python train.py --n_layer=14 --d_model=384 --n_head=6 --n_kv_head=2 --head_dim=64 --d_mlp=1536 --vocab_size=8192 --activation="swiglu" --norm="rmsnorm" --norm_place="pre" --norm_eps=1e-05 --positions="rope" --rope_base=10000.0 --rope_fraction=1.0 --qk_norm=true --attn_scale=0.125 --bias="none" --tie_embeddings=false --parallel_block=false --extras=["capped logits"] --init="trunc" --init_std_qkv=0.0384 --init_std_o=0.00726 --init_std_up=0.0384 --init_std_down=0.00363 --optimizer="muon" --lr=0.00447 --lr_mult_o=1.05 --lr_mult_up=0.838 --beta1=0.93 --lr_head=0.00783 --warmup_steps=0 --schedule="wsd" --decay_fraction=0.638 --decay_shape="linear" --final_lr_fraction=0.1 --batch_tokens=131072 --seq_len=1024 --doc_mask=false --train_tokens=900600000 --steps=6872 --dataset="wikipedia_en"
MLP neurons of a small language model. Each row is named by its layer, matrix (gate and up: input weights; down: output weights) and neuron, and shows model dimensions 64-159. Each number is 128 + 32 x the weight over its row's rms, rounded and kept within 0 to 255. Numbers have three digits each. A neuron's up and down rows have the sign that makes its largest values positive.
After each neuron's rows, "fires after" lists the tokens most often just before its 100 highest values on Wikipedia text that the model never trained on.

L2.gate608:128165085092087090044094145081099132089164156109119115086123149153172125129134133137113122178146092132138150084094155184103038175121106191136056111065125206122129135126126076131134167112118141113147125123165125111123145115102119082174068107106112058106145107096144194116213097177110058136
L2.up608:165098087186128138182185094093103137103133121121123086117151135106112094086151178126102113118166162154121107104116130131058168129122178124113143161131135164122124138144117091127149179086093125171211067068106150131122109110112165138144057120103138150110136082118090166197123135133131069112
L2.down608:155128132170126174097100140074139147161089166106171094162157143060090151138099158134099143196158173129136146131123079153089149121145117168171133145140115137098105096164134045136110158108162091155144130097169182117095106144125153194138088079145166138142119059075161108104060160155147124148
fires after: " (", " [", " \"", "-"

L4.gate569:173134098148141134174129174133190057148119098077061092148113077172158187201127110121117080135190111057123106127169090128079144114086122165189126139178125066056117137106099089139159183112140157113155141165117081154149155148138126159068125118138096140163127099153125107118075106128144166138
L4.up569:191114113171157132152101102097171166072172175121200144147105087069153133077178111090114124142109156149104125124129101135146157155138099130167139156172106121102066137080145143160144114096117128056110129140188136129151196190132190201129139150103150112136111072114097142092127136119198101110
L4.down569:102138116087167090135112158093172128094150067115148170184143111139172116193134089094169150112120116135148109128120108151090067130060109132168130134105089140103083201163141142127105116096171115154064164155109168103178137106172180101216170082070142126139088098058124150051130149178091158144
fires after: ".", "\n\n", ",", "="

L9.gate163:146156109109114074173164115113147117103144148100187123162114128143174130164105171108155154094091101056089115146052042122102180161127131158153151173116133134117093082190153090128132168086188106112108123127138116099070188091095173152138105090162085129080077136152101115173142125124122084178
L9.up163:164120126125162050155132142117097079055121168150153152083156108189168112120179143085091137092182128138154079143134085103119180028138110135106125135133077158074102085172121122087121141159115089194150114141106092147092166155115190132100039055135127112106104082123065120158117115109111144131
L9.down163:121130090134178109146189176111144153118145132089118153134100140136131185165121147139124136089124078161136113088140148161154103139144019159121111068167147160070152117097110091168171125142174126159142216160108128107053113123140180177149153131123111144135096092161115176107112107133113139063
fires after: " it", " It", " was", " is", " as", ","

L2.gate205:126104180158159063144138124072106174104171157100168137133123101087148134092096105135077065144079153134107168170122109120140067168138128167089086119147075111114041111126139105071119130129176062115180136116123129227144113102064128159161097084122087162081135150153184134154142163123138099133
L2.up205:116128167138193098166189131128155106075170179087194080092126085110125131112070155160115052120109176092096127152130148132093151099134156147097147153114159090108120151158135096149088128140094128187129181111194136126100079194085144135075113130200157094113134141136119077189117098082104103140
L2.down205:127139070122123157089100150115122157146150037129148120110137136123086121158155111130136131101123102195157140169186112176101123091148094160114144126124100183150144097132135173155100109146108117063144080127105154106140127154237098172143133163176167122195095146203103139153134171184122179092
fires after: " \"", " (", ".", " Mr"

L7.gate561:138134099114080133118190104077117082131065144140089157157069123119110076137152097143133182155178147100082128100127117133148153114142139155143077143103158098091101113088128152125145167150067111126133134112131083134134120130131138115119043128170126083152167158163089116089113129092095115142
L7.up561:077105183101159137144128133122190119143149068113127106198102129140125177147140130148111135147130107139139161070099177137093085108048118118108116142127142133185055178108102136084125136151103114082151011133116104132095140150135130116125141062181154104138101107191165111156130168143123125166
L7.down561:174167123156112031114094171122125143162164182104154131103120121073104104171143106136172166116107109141104144162161086145133163118105157176157105060150163107127131144139100177091143142174133113113127156169092116181079092094113101131131119109127099142119110121160146157082115172112154134090
fires after: "–", " and", " by", " with", " at", " to"

L9.gate126:174160115155091100101081129090152099185097138132140089110213143139087179161098088162154112126123127131156140132121193084129137170073114072118078142123097113084151204105121119160115165111117091146156123131117110185143112199121125137101123208136138215061115198122164144129136141104121090209
L9.up126:144131135173160135208084134139108130113138142210187124094150151154132162150172086138145159147095102164108130136090097123175153122184170163065136162077129057108118113093116165133106114049062111126153166181179157164099161124117134139084128049113208094116144145087126112161054109124106130157
L9.down126:160129135126123136141187169123123097143085145099103094140137140073167078090149176131157176083212146156126044087141093172157092163175107144140125083102104119091079078130146122145167129132137117148110089094149147179087153132115147113134133083130134146187156095117086128109188097116109171154
fires after: "="

L9.gate1261:140143123150113156146131172147111101085058137140160136156064157136168156137107141165090086126115113120108173097097112169150053123103105126162064143148074154160088175142170103132096142186144121113156129161163132217177121076113166122110163049089101176113115076099081105155112157145113164096
L9.up1261:153120161041142134081127108156150143120167162126094111142155113166107120088143127119143132146153120121124076122145103143110129140158094098194108102138084141100117067148089204180081111105138147162205194070122120118080113190107099120173138115173137157142157153206103190121166152109156106098
L9.down1261:106067113070154116146133103135139160134150097153150096160128148192135118090163111117092151167159099143139148120125123085157124130136134135089175187099121160118123155136119107159134156130092139120081121093119131113069133141106166117087111088108126101209089140115152146144122071169055135107
fires after: "=", "."

L7.gate870:108090151125126122109132068129090088154109104179108100112129106120115109201162117099144127092089149193104101096150137177126147176094114139187160173174041125110151122116112116111143099116113134165086134101129136108085078174115081138102101088158172131081127124074100075126127088095132124114
L7.up870:150150177086141180125153193132085076122123145137138172123087050108156147135145134091112134119086069095067131147119163113132097138124165140104059148138072110186109089166131134122141125160167081151120088133110124156159144141141206126138180121163131119136089070207136112160162165107158152161
L7.down870:150055104130143136105149139139128110151152171135163106154124134115125187127145163218115136082114104108169132080130084125112130120112085124139140161077151101148106151173144147090091141081138132080171101149132102162196130098115167138114162155204090119157117113142122106134109100163173179145
fires after: " has", " in", " with", " and", " had"

L4.gate735:120116183125074095122138178129118136130192118169095135150119153173184149132191165133108113127096097149165093133160152114122080146149139110185150180116110110145181118143173152141145106116187128107193137085145097097104151170110175160128144144094127120149127146179157090124138108091180145115
L4.up735:119165190150116105132081138137106132108105174017125128092171135143116156161141152119075052052172159148109117141162135092076163111114175081183146135114156131136146160222114113175139134115085040096193079138097164171145110116143115125103113096157149161162154122121193135143149152103157140109
L4.down735:131160190120093142093142108151116154091102086114127125101137148113185139158127155118066097147086099129173085110133162132105069131074122180147135149108106133107140152150126192111121090116117108161150107121059064099178102103115131135113134094074180123114111198202178159132118068102122143157
fires after: " |", " the", " 3", " 4", " 2", " The"

L9.gate242:110076118115146105170149169103174060097131053106109118082103118112173131194118148120171143146123151147131107119126201106151096123113133095128104142134122100181129083081159122192091199124145164155118097114173133088065104139085140177123033133121142138147127157100126088144100070153130115122
L9.up242:137109162063113145162161092116130152075151135127104142124098139120107135092146148075078107163112067154189128078121133143163171111164088179129166109174090151157142183141131132131131103158074114075114124140078116063142134172121100110185115114167167169169102138147146088093147171137116179120
L9.down242:174128125122143151178071156164142190053142160119130086123099112155143152137061157098139114053113056145149168140115124145130115052152175159154124145135137118180078110072082193165167131159092171140181123078149126076099109127098148154146141138135151159165110162139133141121086104109167141107
fires after: ".", "\n\n", "c"

L9.gate903:120123158120171147069035118117140144137155127119063064082128115128160172168175134166094090116110140114111107092154122178142098171089136111149120137124093176110151123078131158102103071223150109140132125142175176115147166177133101108164112144130201143154111160080064124100177097161139150121
L9.up903:087088119179154130147148069079118102199090095154153086103147201082090097124129134123136125173101093117126106143130207082089122113099075137102140092157090104104153103124142154130120153209194139119127161133125118137178113125126157094162143120113150134111190201112173121191164144166102094091
L9.down903:115158164187088153165120134070123137102132111169152134116127131036137108132104109112094135172105144088089143148099147140116091112141078165082122123081189139122126129106096191177167154116103137110146130101122100136153119117186107145131156163100144175143180142187152121146096095181138127131
fires after: "'", "–", " of", " its", " to", "s"

L4.gate934:141129084137146127125162109076158137076091095142073126145128116087111160133145129200119142157128124134104131190123147052173043134130071118184142141107220123153109093159162087079176186145127134141148109090177070126130140136138077111207160154151101106125138147137150134135142091163058127116
L4.up934:051078120143111143112137132132184119147114143140143119091074159140129184110070076146145137141079119151147082108097121155125118175131071215119130140166148088191136099134055175115168155169076088179136148135155097032100109146180101155156146138119156132142114186100137157156168144074138115071
L4.down934:121095155108146157110101138186141125123157157106167103130117125136154108137149119111115104146110137156090112132121100184104110164140127091192098147128102151177131127114153160121170110146076136084159128126148149084157123175187185150101117123138119124137180155137170086107113116125138144078
fires after: "-", ".", " h", ":", "M"

L7.gate708:112157072137143159152095146157043151121157089132140064146117132134134133148188137145160103172144152117106143171127137157121133106119181143173123145124177082026106135142141096166140124095120146072207117099071143136162149107136143188113177123093120132128118131132096132092111095084103096147
L7.up708:109135144054187096118125113123078224161104160071132112121132091107118193084139101151139101060148141152157122159044081110173061126154112131065140093120107110156123148103172133131087154137135130152149134112115094145119099162135062103084095065144146133131124157156120094103153097134103134151
L7.down708:107122127143135072142111147144095086073157174099095123131169119108134122115145153147081152120139172146133133106144156158091088130069129094142110068083093164115159122124099160082153086111135059150114145085215180110141141157104094091113122079178161127158131119120128064169114123072117138129
fires after: ".", " that"

L7.gate634:169036134130109154140143128073163146112093105078113139103165073123085155153141139145091136127080150120090082113177138157138138150108154160146092150070149135148100127085126073160084173106124124089143130093118110160109044111092138129110034154121145118090056052134092081132176145131074077085
L7.up634:141094130100089114117139119124139136183090143145127134175086172109210144123149096117158163104096196146166136084164130110171114144070125091110079209124085119157169150151112112100111139178070145162053127122173118170130072123088097078143121105107092115137139104132072166222119132138135132100
L7.down634:147142121169132186097117169162059070046124114091125123159184133203124133159116129089165110113123148105145128125159133150095120039124195140147051164132117073112137136085091143113130094121171095173116103153146105152147109136092126129119103150129159100098083151110107178112105083131117089094
fires after: " the", " in", " The"

L2.gate1445:159148080155132137126104125159132129110118130171096138156136140137121134134101147132122148125088096116144095130097135055146140112155151114201121137084101074129140150167146156146051071142123088119132166143118098108116079115162135131228166093134120106117159116143119116170125155096206141134
L2.up1445:125103111121108122130095119082131027096110172196028176089147145205163123114181142121101113182078140121134093049133124039194110106087120128139143158130166157165112103153154134159115099163119144134133207110098145113148129087125100141130156108142137110116154117115118115155158117128184134140
L2.down1445:127159113143080092117114049113079111129125118153042149151145102093115100123153142115107118124086117138118166159130130089119125093119136124132135091108143081147197170137138124153076076173144115151120168118148115139153118152135181157114158107138120111133171133121131163197138085139148120143
fires after: " |", "Se"

L7.gate1141:119176111131124166164138060104110069146138148126186170127148169098085133159105128170108135151160106078119149110134198100157131153100094128124136141164128140174176125100075089146096091145125067105201122086190121130136096082086129167128100107104117120113121102102088097114136098095138100166
L7.up1141:101081134100071132041160110148129130137094149105153165146163133124133142111106178122128138108114131191084117099118136102111090131122109144130159175130124089131148079143069181122088087075142106088138147158141142087077101143102096117130115150179168139190140165131069123155096128135124136047
L7.down1141:178150110146080140168137143075090134172150145235125119039120147137155120135113088093134155127149136110125160118112159073096154141101111155149098125105120150124093139124099052112149120129155188158095146185133136208076153091132165131095137099134141117104132135142168148106121160158111124129
fires after: ",", " and", ")", "\n", ";", " well"

L9.gate1446:080189120156110110138126110077104133121117100089087159149095051124114100116071100134090149134104085182122097149118135109155108118155122193211122082134090148111120152116097137105134144071170107145160105098129060140112171154122123093145129152161133144146144114114112168137137118184120140068
L9.up1446:138184146115167119149073149145104170145092153135109188154192118101137098087215121145116127098171138144113097179106067175127084109166066171154076140081148137224122105165121037088131130101123160134104171146141102146069151100099085091170156127168142134124091112187159213132076127099145148130
L9.down1446:119120105139145146117159131142138177063164133133110166133217161152077116104151162140125100135162097175144135112145089144139116103112150103119043123119147099115101050135131135170166136119132173146156127128095117187098086111160083114162128143185102073147114136165171170162147136170141141196
fires after: "=", "History", " statistics"

L2.gate1258:189066183133117129155147089106126172037178095139105118133089143101106066106244130174138169152099138177118098118130093176189098146131102150137114138104152150100111153145129111093135169078087127154092109129177128157172188154127173050180092095124094152069118111148144170192144071197127118179
L2.up1258:168123180146120065101167089113118125123139058127132081168129163122126115089123162104079125152129157154022117105188125157140111113131178090137126109153120095064135156148106105132088094081071141130170149127137140152168113149185182142131136080127082151157113102120100105160189091117133094120
L2.down1258:162149084151114107115126136095172095094134129133120106146161159092060084188098128152138115137149209194075142119146167117149107098129150150109130128149130139114124133161155145109129094125104125113169136104124086105152122133123174137107165137117143151129111128166102127142090138115185145135
fires after: " \"", "\n", " fo", "\n\n", ".", " ("

L4.gate947:072131172179118113169138123166149111121077128175129147125097099171141140143159146045063198144109126137133171087053170121147167129169115068160137149064121172085141134166104116137098121050110130125110170129137133092127092139107196131127076106133129140106132191111125097108137146124112084138
L4.up947:131108135130134104126121118124133118149074117121134106150119153127158058143140185073185148001119166077160112105154142122114188173178116175090115112157160096095159052145132103159122167104118133177138066145139109110139118144128186134144029150093085136082120213137149176096100095137116068135
L4.down947:091149154128106145112114159134132183129136134120078124120127148140051147096184124119136152133083146147122135086157139053150168166163133079130186173180131087109130138147128125094115207150092145119121100153129093129038065107185224186153115098143141129148144149151154130164105117146076112120
fires after: "-", " Mc", "'"

L7.gate595:090127166118095107133100147096158164131137101136148158114095132129153158115181182112070129094160078094114125123136140162131137099076112123149113168141174144112114146129142161099128095076159097100120057154113104132136082144104136090193183143156054142140119125113134175040164129126078147118
L7.up595:144117142089148103150093150118104111162120123082131049097195149140147102135076136118104105080105141164187102112133124110117128096091131122195124176151080162123079092162114092128100133174176184139196134120145111124123147106096140119144073167117129110163122139139100125160140122103131103070
L7.down595:185144191142148173128106081109121093136134120125133102122108146155129208170116075120125141116085161128117165098134172151065179109122147061136102109102145139120118097139062146143140069113140198138152077179145138157081116138133146099115110126179163134179130088151142168090143087178108148117
fires after: " as", " in", " and", " by", ",", " to"

L4.gate1472:133062082123137140187098103117053132207124157146078191204157162163132135106077133125065141106130069086096084089080174141112130171147163141135157168146139106177099095116132135179191114098150115172163136148118118102118075112115157138179158124179167186106175106142123090091138092107130121130
L4.up1472:076069140153117122165088129154137111117104145125187109191167075120094078133138150141114120132172116054121199214153093146128137138144125145120171127130109122170115151183170154111124128194116147202151099100164132125110154149044167130146124128069137107142168179141150140113091119148093085148
L4.down1472:131099118181155184151075112054115107166112187086159129068171148166188123124101115127172123128180169056133084096141128178078092058091142144125168118159080079144118128115186083165112093153126142198119141147129091136045167119129172166113183167163103231181062094169142139100123065137110104099
fires after: " the", " mid", " out", " in"

L2.gate629:109099092109087126128171098169115129129167108110104101139174111132137123113117167093065134102114137173061077117153095163129128131159126122107152116157139085135111143146184128183144140088155157100197136151158098137106104124106122114080139105127116139118135173118188122084088127151147099104
L2.up629:105158124138190112133163124109123144196096137099120168175093103118101098138194147131113111095109136139120102150121084066140074187088053141132104086088090169072162130117120150080144112107151111116166176173176088146109135082090072150121180129157086152160088178142125137067128119109121112104
L2.down629:047158131177123121119080149104146107128081178178149117123132155204137109096126148051139143121107116166060125220106172110159060123140097135114130178129113097119109092152192133115121142106120084127138101194130125212085067117152108101111134142090116103114075150114126159103114154148130096122
fires after: "="

L2.gate597:123102130140173073113115134135142217071174186070143093193148111166127104096195160171101091123112120084143126199112157145137094141088081094174144093159138106131141110109102198073116042101149162158166187157103102173135122165124167137120083121128074160059163054103168166113139129117153078152
L2.up597:151138125106232117095152106190141147091123187088114144131176090123153137107137138155104127152118136153149112118134174138127098134103047139140099126179110071134151127187167159161125145080100171180188146120104130094150127157116170119134160102121111122105138102083186114145132127104160142163
L2.down597:126097150125090164135139154139137135104146121160137177205147056129113069162122134118102128136137144153128136113142181096157155139166113167146125141100090133117137099115152146118138125135143144162132153124161116116102099149077136177154101077106133127110109045081144112129084142137108129157
fires after: " (", " \"", "\n\n", "\n", "-", "="

L4.gate872:072150160121162126162153144181123171124173129139092132115099163146113210068153126119209137141109127113148114182160139135156146087133118190131090119112103182143110145087088153147062092117101121088077102099163153172151123197134153154139179111114124139151173109094100162116151127117126132090
L4.up872:171148055119156159177087204178209130126152094117168086118066139116116131080156122076179106163115111146203094164205107090150149062137101169102151128194147116137214129099122132100149142106149092150116172108164118124131118148132129108131156121129110141126170093112068115085174149092113125105
L4.down872:095093070091145130124153126139206146151195139077089164093136131121163147106097119139145200143181109155142057183185152182154099101123124120122111166151175102071151103146061127163131129130145177118128133140092118074073093192154149144112170148146128167125133133154153142161186091180115149124
fires after: "="

L4.gate1334:122081104047155134124121194107135072135135182121115154127150092116137130179144093155185078151119134134093090071089121132141078006150170107117128153128125144167146142129130096132133120081166104137138124124114145174125131118111124210112117079145158149136105145159132120127113166116101148125
L4.up1334:151066118135073129094122158117173169134131168119126110118069104190096154085113094106037161148088160129200170183060120147110086152201094102103150107155128114116142151119135105134131203150099156169114177107202128128104085138139101128094081162134167143171146097110174141130166101124127106033
L4.down1334:112154097149158069221113128173057120125194084163148115119146124174142147105162107086142141132108098122191204066133096173122146062139133145063097131095144131091086177127122148128139138162155131180084093225113193136118163085082103101132096067093140134195157122164133078145083116148108173131
fires after: ",", ".", " of"

L2.gate440:112132141108190109130112122066110160055170134127101122198140106106160126118121147138192134121114202160098130115112143105124101151096133114122088129088140104122098171149144134098112161132118105154152100144149073183134102176057192089117083068096116163096172092181101134153174118119132137111
L2.up440:147117118149138135134122112074189142066116123100106147160106120123119134131115157143155093127094183133130152104135088067167128127192164217082137136148165062153125109110118152113141145156096123147194140094116132098128124153062137146109101069147123182153150078180194117126133125186060136122
L2.down440:118178050135139190108093104074122144127116121114121168168177102151084087161132151122133151092106133158092129135145127094119107107111108173116146147084111065182148149162103169131122122136140140083152107131110130118091121147125180129134112172144148150123098110139079134094091098160173143175
fires after: "\n", " \"", "\n\n", ".", "/", " ("

L4.gate572:054076143137131108102090070121124102173150139106140064160075134155084104123171161114097124094105136092128117184130190123149091131079136146122113176151189176155166136114090124187076120106123095110071089095119128125105044071145123060203160113130159123119098116142118159101115105132128158106
L4.up572:164166147140058167119113114134147119090132170099099206137162177146159091211116087166157162155063199121131145123197149130149124101123114136144146087150189114156132105116109213111105118160083192113093101097120140088126147083078097135132204164130151098178129130142136152144148100164141108088
L4.down572:067102160143097107142113115142133116142186176112142108162167153087172155166115126061105193098154217158148135112146095182136162130113100089142103161153143110152138155118188143119101203106192152120163099117117157109175155166111161145108132119148124082095105172162163128100094121122153139078
fires after: " the", " The", "The", " respect"

L4.gate1067:128121115133100157075093146153091112136096153171077126110178080135058122169124153141145095135062127138151107106152142148114166123139145109213050124079164133127154123131127122093144151141145150130108121136191155146189212094144085094166146118114080099107121172088121172112125041123146132149
L4.up1067:114174143136093147082091107180157161116093152105084093129107151144099100133128144072083089120100089114124073130126163133126153118141134166157104090110119075162156111111073166135124128140139113126186118099121093122202140144134080114178172122129038120129043179157146162072166082147101199119
L4.down1067:095199161164157204110128009163075153150121142144110147116146124143100174149147149141121117116152136138129109150136095095117142115143136125137130084122140068166146134101119129109157100132102082097126091157123058077126124149169150162149137104150188182122101103106115120129121099153113147139
fires after: "-", "|", ";", "′", " |", " Running"

L9.gate638:172111186075144097153140136103137073115183146112147180149131076144117142123103173147096145133162046093100152097181119078079111143158173108179151145140100121105128120116143124170123131132121111085134145115119076130187109147061125183127137166093192095147143162135156124190150097142173136140
L9.up638:134155170210117080070096098122154102134172062150093123108154097098133109107138200157137137155106118145140088153110045122063112155153103128145142137127079141126065157117099132092162154137139119129166223149093149159142120149100085139123161139092142146190193113102094113164135072102135083148
L9.down638:137182086181089148142170072123134113153121087123158108169223108112134145139155158047131091131151126137076150108144172134145064121150111142157150122124130146100076127120145150093119133173107123127149148171135112144141175130163128119171199114117117111134156141124123144112129116138118086166
fires after: " |", " (", "-", "|", " -"

L7.gate791:116102148143132128066162104138136108144112117136139100163171159079159164132164094137136198168109109073082116071168127164120134137166120182159112133140131186132147105108152113071123080147104132140152111116160140083155140136125124075114074088088159083149111087128184176152115159112110109159
L7.up791:110069118131081098179124145087164127138099169133195132096127173176123135129118148092130154097088091112166113102164145145143128171173146131124108096115092109132116151083161132068151152174081136075141142143116088104130154122209141123160082122185137151143171147127097113094089138158088101144
L7.down791:138123155147123131083132173133126149186140091057117113121094081093168183155129104122144161117121124129105131079139111131142133160121067097173099135087149119141139139193107097145158134146160135127142146166173146127137098182120120136073091195135156089200110094124141152153125183049130157064
fires after: " of", " to", " in", " from", " at"

L2.gate1387:153129119144188084080126144114139163075089144136078104093167111203116193089216212148116105086077140137147075149108151141169104163054108130177119084092184116082131123149134116136153110111096096118138157121137115184156192125114147175110183149145106142135153082162113185158142128167063098126
L2.up1387:112108080100134133171072149135134086099176147113125092122146115142191125107111094118136098159133140133123153112099131108076121196127118133163147143147119131235178119144144178118117142140138115139139096103120124099114101111114059147142123130149120056163153105079095060162149116134139164098
L2.down1387:123141136154087198124169112185172164158146099091173136166125166064105083175088141127116108149138112178126140097172139141123124130162067141143128138157099100118141142208083154096188105143120098118171147145173157060151076119113100175159081108141115175146159084101106066134087155102188165147
fires after: ".", "\n\n", " (", " \"", "\n", "-"

L7.gate836:151191131115130091099148107137057116075090167071165160104139140135173129136156125071205108120187173057118067198129135109171062180169178099163105141156094126148105164123121135110194116213125152179113161057142132127105113102114089170136142154132151129132128111101126109146171136115120095149
L7.up836:163141176155141137139140102086147096141121112241101161187136084145114069158111095147081167125126061107117132139165104107123115057121119147152093089131162087154151134146195102151128130082136153154163116100082078156126094178158173180129139155152144083084127255139129167077147119159087158160
L7.down836:143087115181104077126150165133126103147161172122093148155122186152162079139097084149064139146082114118135186150106165118104156091161077166150113100128191169143131076090160183161147120126115140097135124176130126077133129144080135122128177156118141135103118215180116185117053133115084138139
fires after: " in", " to", " and", " for", " with", " on"

L2.gate834:133142096190159082172124148201066131103114110147123163166133057100137120107149123167124175165096127150111150116131086141116092170097152111126128120172097154110126118103114152171143131160122139134211175087120134178147098090165123085148071140141066179052132110107162093157086130095119120172
L2.up834:117155171102131176139079137126140153095177153118119184133143093084124112070157077104133097138109139132077141140137146099151132092109107122164120166074123093173130091107120123104150059172138142170111131137146081127078110160181105128145155117135137084093152172163215175122166129093128116199
L2.down834:108122091073098097125155116158086156077104092091168096147143131136100125114137153100102192155149070149116151113079116130165129127079089153130137097103125179139115141112090158114177157128161106141087130162133128196194109108143142124110148096090117149125149116111113123126075132149147087149
fires after: " (", " \"", "-", "=", "\n\n"

L2.gate916:103122138107078154149129071132137144131102111132186126132098083128106090109153195105128097095100128122092191147161122114095117132166129129143128173099116138168140064077168064126170104133099101071186144120122102223118157121087174185128166140081091086077119111149082104124160141158131138168
L2.up916:083164126113125168106178138122134132080142111136127162149114106112098176117146121039123118144088143105118164161156136121186153142108124093126133108134113132200188116062169124190134108119081143161185135164149087179123134116114175148077138158179056078172131121151114095106150213142139161121
L2.down916:111153143144135156139130101192158113083110065134162146168131128140208121156103143122049106111151131133115166128142039055146143167156142132117180171154123130091134117079126119131129093082052068085163123112104134154130133169074172117099066156134096121098090123147126185144159155102161107152
fires after: " (", " \"", "\n\n", "=", "/", "Me"

L4.gate1229:108052141127054177151120107077080141125154106153090103130171126103098169134159138130081085099098134144131131095141136121137149145126111125121110122139144115078115122211112117157169172080142099081125087110124108058152122090169144082099140110143105159160083146118139156076113128105104141144
L4.up1229:122118164100152154070126099075084112168155071146118092191110131150093146161082116129117120148087115109139159144156116072116138135126134115056091127155184200200118138111183131099093126138147159153152108109143138119111127169082102105083138141121136129135175179139196221157108165092101105132
L4.down1229:128162138133161131117061131129132095186096104096173131080085095086103109177107052115170151106098115096129145134142111203138182166083101170125130096091134112128128154040109110199150108108090159144160100139119109118126137113106031136139114140138088124145142087111163132140148161101181149190
fires after: " The", "'", " the", " of", "th"

L4.gate1009:073149186158127179111149160142143159087101156105075121134086098153171138167166122148164143120158131112142132137085097122138136154148137097171085119087198145098167101114115085197150151081113166121104117065118081177078111146118056115142109146176129093129128122125142114170170124086125090074
L4.up1009:143113099098114138148134074109178087161110110102139085157091111153149130087156176143091097097134154154068149130086096139131172152136117140150167118180141170085124120126085133127108110097123175137129118144175076057148117147130150147070144094171113155186155151110099107174100149110091097120
L4.down1009:111090171153126134124153128096059106127089162117085071133153128157110143069143085141166153085177067104127066101126108109151093088196074122095145048137146131082154070163140095105141093122157101100109090126144150134123148118132124143163162117144149102065127106116114134171125096124129070174
fires after: ".", ",", "\n\n", "The", "-", ")"

L4.gate992:131087095110079108099140168158141139110172138106186147178144200127127106151195090088045112120162146102138057115109142121140095121103186164076151156150176119132115162090119130121109087156144153087148187109137134123100213123152166071144100106135146129067095194153126122097135147097178093113
L4.up992:105111080120109114120138079127108154129149165107100123117141127117142155120152133068156120114105106067136135158163098053134119148163152127179148151082174185105119177132116100141153090138178061089159137173117058111178083136133144084134136069155103181116157159136148157154159167166108122151
L4.down992:154141085074062194155159095090111117097136127157154147100103160164122170125085148074131098097120072130141121128126165106168111148152118166198093113096094125093122135154155101087049081179099120048133129135092140152145070115151121162130160116136065164186072053104095153137107096093158101176
fires after: " the", "\\", " O", " The", " o"

L7.gate748:175141104176126154088155110119163145143125165095117108151140169068116080183111102093145170077123109120114167121148114095167176109146097157170150162068142115195133149121123171140075167075095113134153113144113112091209118094121160106133095142104123133122139126140101180092087177133114095175
L7.up748:128082121165143076115108140149134166101123163166149087149164116154125181118136188096127107124137087141099148169120162149162184144141109171173162068050138127132084102183143163123219083112151129116196133136069119105105152104073141112069165108170124115118121088136138096155149077177176065072
L7.down748:085144158143139105073093134173134156134114140119134148086137086108140171086139102153082117151188150105053197123118086130134170170143102138155128089152134114100132187110123128132115084110171128123157197149109107134188137199116104118088146062123099155140160152143124168192137076070153119122
fires after: " =", " |", "a", ";"

L9.gate439:131142149140122171194120163120147137097155133130142109178141155101100085068120148165099114120165120126140123102145100146145132150140135117176078143072176154128136102165089087120134149188146194149140102130122134137159165079144103102103188084083105160140143159144091118148135094122083077100
L9.up439:121087102133094196112110115101204105097153096175126144147063105116127097125141114157131094175145103123153150130168087111122182161179105194165160096137118101142141125137138085129126125191107136126153155148108199073151141114207074154139104144151084120121110204152148139118116096143134139183
L9.down439:144088049126137089106175095129147139109136141109123099119107130136158164142101104191097121136149117107180135112099098140073142117220116094133146139113107113137138184122133079142129063156135135145104107071136119149131090136162179189184106128149135096188118148152142169097165121106138138133
fires after: ":", ".", "00", "7"

L2.gate1296:062116111130137141093104082190116128102181153131093111116088157117077133159038106117130112109104130081116125142131153131110085140130156080069194083103163134151197180127100164186136121143168130147156167155115115199151063101119157108092126164106192128102173160140131141086070143117140105095
L2.up1296:112127124153132139083066121170092049103176131151136072061125064108116084086062069128129111135094136094118104106165139109137109159122088148131161027110148140149173184149077136159146119147157164132162129135126135151127112139131114121103130150127154117078170183120119105124053128109181097099
L2.down1296:141159151148142160164129127135133103110111176199184158159143172099109153154132135081105098132100126131122092163137166124122125108162051132122162107150141126106134140160125155144080067130128171091082132136121118151126190032170179165116104172128113103140109118137155112162088139133097104147
fires after: "-", " v", " en", " conce", " ("